config.yaml
hidden_act: "swiglu"
norm: "rmsnorm"
norm_place: "pre"
positions: "rope"
rope_fraction: 1.0
tie_word_embeddings: false
init_std_up: 0.0314
init_out_by_depth: true
learning_rate: 0.000587
decay_fraction: 0.834
final_lr_fraction: 0.0
max_steps: 12994
dataset: "wikipedia_en"
MLP neurons of a small language model. Each row is named by its layer, matrix (gate and up: input weights) and neuron, and shows model dimensions 0-95. Each number is 50 + 15 x the weight over its row's rms, rounded and kept within 0 to 99. A neuron's up and down rows have the sign that makes its largest values positive.
Before each neuron's rows, "fires in" lists the words (lower case) most often at its 100 highest values on Wikipedia text that the model never trained on.

fires in: "6", "20", "5", "2", "4", "7"
L2.gate586:49 47 41 75 45 60 53 57 38 62 53 56 33 59 36 52 46 32 49 64 53 57 86 53 66 25 49 49 52 39 65 49 56 38 44 46 61 38 47 74 28 72 47 55 86 45 55 72 45 62 51 48 65 47 44 56 69 51 77 64 38 60 53 38 45 40 60 38 39 50 26 27 24 53 45 61 54 71 38 43 46 63 57 53 20 65 64 60 62 54 49 43 38 46 49 39
L2.up586:44 40 60 54 45 38 67 50 31 71 65 57 43 58 44 25 52 68 48 54 70 42 71 46 39 57 43 54 62 41 62 52 36 40 44 69 47 53 50 65 32 50 41 43 84 58 64 65 48 70 53 38 72 61 28 53 72 61 76 52 69 61 55 35 42 34 36 32 65 67 23 43 47 54 48 35 65 87 33 55 57 58 51 81 23 76 53 61 55 58 58 33 36 84 69 63

fires in: "this", "group", "zone", "medal"
L3.gate67:63 54 41 64 61 77 54 67 29 25 59 72 31 39 52 64 56 36 55 60 34 40 48 34 69 22 66 50 45 66 62 75 41 63 31 49 44 24 45 56 51 50 66 50 33 76 62 58 44 24 49 65 23 71 33 50 83 70 75 13 63 31 38 27 68 44 48 40 35 53 57 49 78 56 52 67 47 59 51 49 63 48 40 40 63 54 31 56 60 44 70 64 47 29 46 23
L3.up67:39 57 59 38 49 36 57 62 60 42 58 39 42 64 53 42 30 73 50 63 37 53 71 57 51 58 77 43 44 56 56 59 39 69 78 38 66 50 75 69 42 23 36 57 31 37 41 47 68 55 42 66 53 54 42 54 40 52 58 75 53 19 36 49 54 50 37 76 69 41 49 44 39 30 37 48 43 55 52 43 30 53 76 43 77 37 42 24 55 29 41 47 44 44 32 42

fires in: "life", "born", "mary", "his", "eminem"
L3.gate259:16 49 53 52 34 51 70 55 69 52 48 00 54 52 63 52 30 33 64 77 51 57 61 64 66 54 60 57 38 54 54 33 47 58 44 46 39 31 53 35 44 44 52 50 57 57 19 55 51 69 80 76 44 61 33 80 44 58 55 12 65 74 45 46 55 36 37 61 37 32 56 36 25 48 40 52 37 55 41 51 44 54 67 65 61 34 85 32 55 38 42 66 41 49 56 38
L3.up259:56 59 39 49 48 59 73 56 47 35 70 27 55 32 64 63 39 37 62 75 47 69 38 54 66 35 69 56 50 39 62 35 30 58 59 68 23 49 46 49 22 44 52 45 36 63 29 46 60 50 57 72 60 98 38 58 58 86 69 39 49 70 37 49 42 38 12 52 58 31 61 39 33 25 37 68 39 38 23 44 37 20 63 59 52 36 90 55 47 45 63 30 35 51 56 36

fires in: "after", "for", "about", "afterwards", "from"
L4.gate758:55 42 60 37 42 66 49 27 58 55 28 46 26 51 28 32 43 51 46 32 47 61 51 27 58 66 33 54 55 42 26 74 61 49 50 56 55 69 62 71 22 58 29 39 23 50 31 60 63 42 47 57 33 42 36 63 64 50 41 31 39 35 55 24 65 36 41 47 24 51 69 81 19 51 48 52 41 21 61 70 49 49 64 39 63 39 36 51 62 55 52 45 26 57 53 70
L4.up758:38 52 45 79 62 68 50 44 58 71 42 66 44 33 31 63 36 49 61 49 42 57 55 26 36 61 54 60 42 60 16 59 50 31 70 63 34 31 43 59 52 28 60 34 47 49 86 77 49 54 41 53 56 36 45 52 28 75 54 29 53 47 56 46 57 44 59 79 47 57 71 79 49 61 43 79 63 41 69 32 85 64 57 70 61 40 36 54 50 53 46 76 50 44 78 77

fires in: "area", "moved", "km", "history", "along", "across"
L2.gate72:51 42 62 47 62 53 57 72 30 34 30 20 24 26 45 57 97 44 66 66 37 18 28 43 59 49 41 59 50 49 71 66 48 40 48 45 47 67 37 39 39 27 48 64 38 41 53 55 49 27 46 48 43 65 54 34 27 37 29 65 62 40 34 43 69 93 51 53 39 62 58 54 28 15 44 58 31 62 47 40 45 72 56 34 69 62 64 52 79 52 78 43 52 76 56 36
L2.up72:73 47 54 45 87 32 37 33 40 71 35 60 44 41 45 73 57 46 47 27 45 54 38 67 57 38 20 45 38 37 57 39 52 34 69 65 55 79 43 30 55 66 44 63 66 51 64 59 59 31 62 48 81 55 52 52 73 41 48 46 50 44 24 56 39 66 54 51 45 42 47 54 53 59 45 81 51 71 39 75 23 54 61 39 75 66 36 32 65 43 45 44 51 62 59 68

fires in: "found", "located", "lost", "bought", "killed", "died"
L4.gate634:81 42 37 28 47 50 58 32 46 60 45 62 36 50 46 52 57 42 22 55 44 68 60 30 48 63 33 51 28 67 56 39 30 63 18 58 47 59 29 42 67 67 46 65 62 59 47 45 51 35 55 49 48 63 33 66 58 37 39 70 49 43 39 61 56 73 60 45 35 35 12 53 15 58 74 44 38 57 62 36 55 53 54 27 50 38 60 47 86 85 50 40 67 72 26 50
L4.up634:53 47 51 23 36 41 57 32 58 55 62 51 42 65 83 42 45 42 41 34 37 48 49 29 55 74 86 64 49 43 54 79 25 45 49 50 42 76 58 48 66 29 54 59 23 46 43 20 56 14 61 51 53 56 61 61 80 61 36 83 71 41 38 55 58 65 44 67 47 70 46 43 55 70 60 52 36 70 32 54 51 51 41 43 56 29 48 28 74 59 44 63 73 36 27 53

fires in: "such", "including", "most", "jazz", "metazona"
L2.gate707:73 54 55 53 52 44 49 38 52 23 36 62 13 66 39 28 40 33 27 45 22 68 77 63 48 53 43 49 60 44 62 51 58 36 56 73 27 59 60 46 46 36 61 35 51 45 18 49 38 50 96 58 41 62 65 35 60 50 57 51 36 33 56 37 22 64 62 33 47 59 33 67 86 56 64 52 41 26 35 39 29 78 42 36 26 45 68 47 47 61 63 56 63 39 28 66
L2.up707:43 31 38 65 51 49 42 21 83 30 33 52 32 68 36 34 33 54 33 58 49 46 57 62 52 45 79 56 63 57 43 77 60 34 61 40 49 34 43 68 53 35 67 51 73 34 46 80 61 34 44 40 41 24 58 55 40 55 52 41 51 27 54 50 62 70 30 16 61 42 25 55 54 56 52 43 60 48 62 43 35 63 26 67 48 45 65 55 58 76 46 34 40 56 49 28

fires in: "from", "fragments"
L5.gate557:30 58 51 78 46 69 55 58 54 47 67 11 63 59 38 44 43 37 18 50 34 32 40 63 29 57 39 50 54 39 44 55 45 58 66 80 26 33 55 48 61 63 25 55 36 27 51 77 71 58 22 52 38 47 45 58 50 61 57 38 30 37 68 62 16 27 44 26 41 46 60 50 57 58 23 44 72 54 76 51 46 32 52 36 27 32 41 32 46 39 50 60 52 30 53 34
L5.up557:63 41 51 65 70 21 30 33 40 81 70 48 71 61 46 49 56 38 69 42 15 58 50 38 42 19 60 47 64 39 70 74 41 70 42 65 56 37 50 57 47 52 50 61 38 57 24 55 51 60 37 69 42 60 40 80 38 37 27 51 26 54 20 85 37 62 57 37 53 47 37 52 39 31 31 58 32 58 33 27 43 68 46 61 49 59 18 65 56 30 59 31 58 72 57 30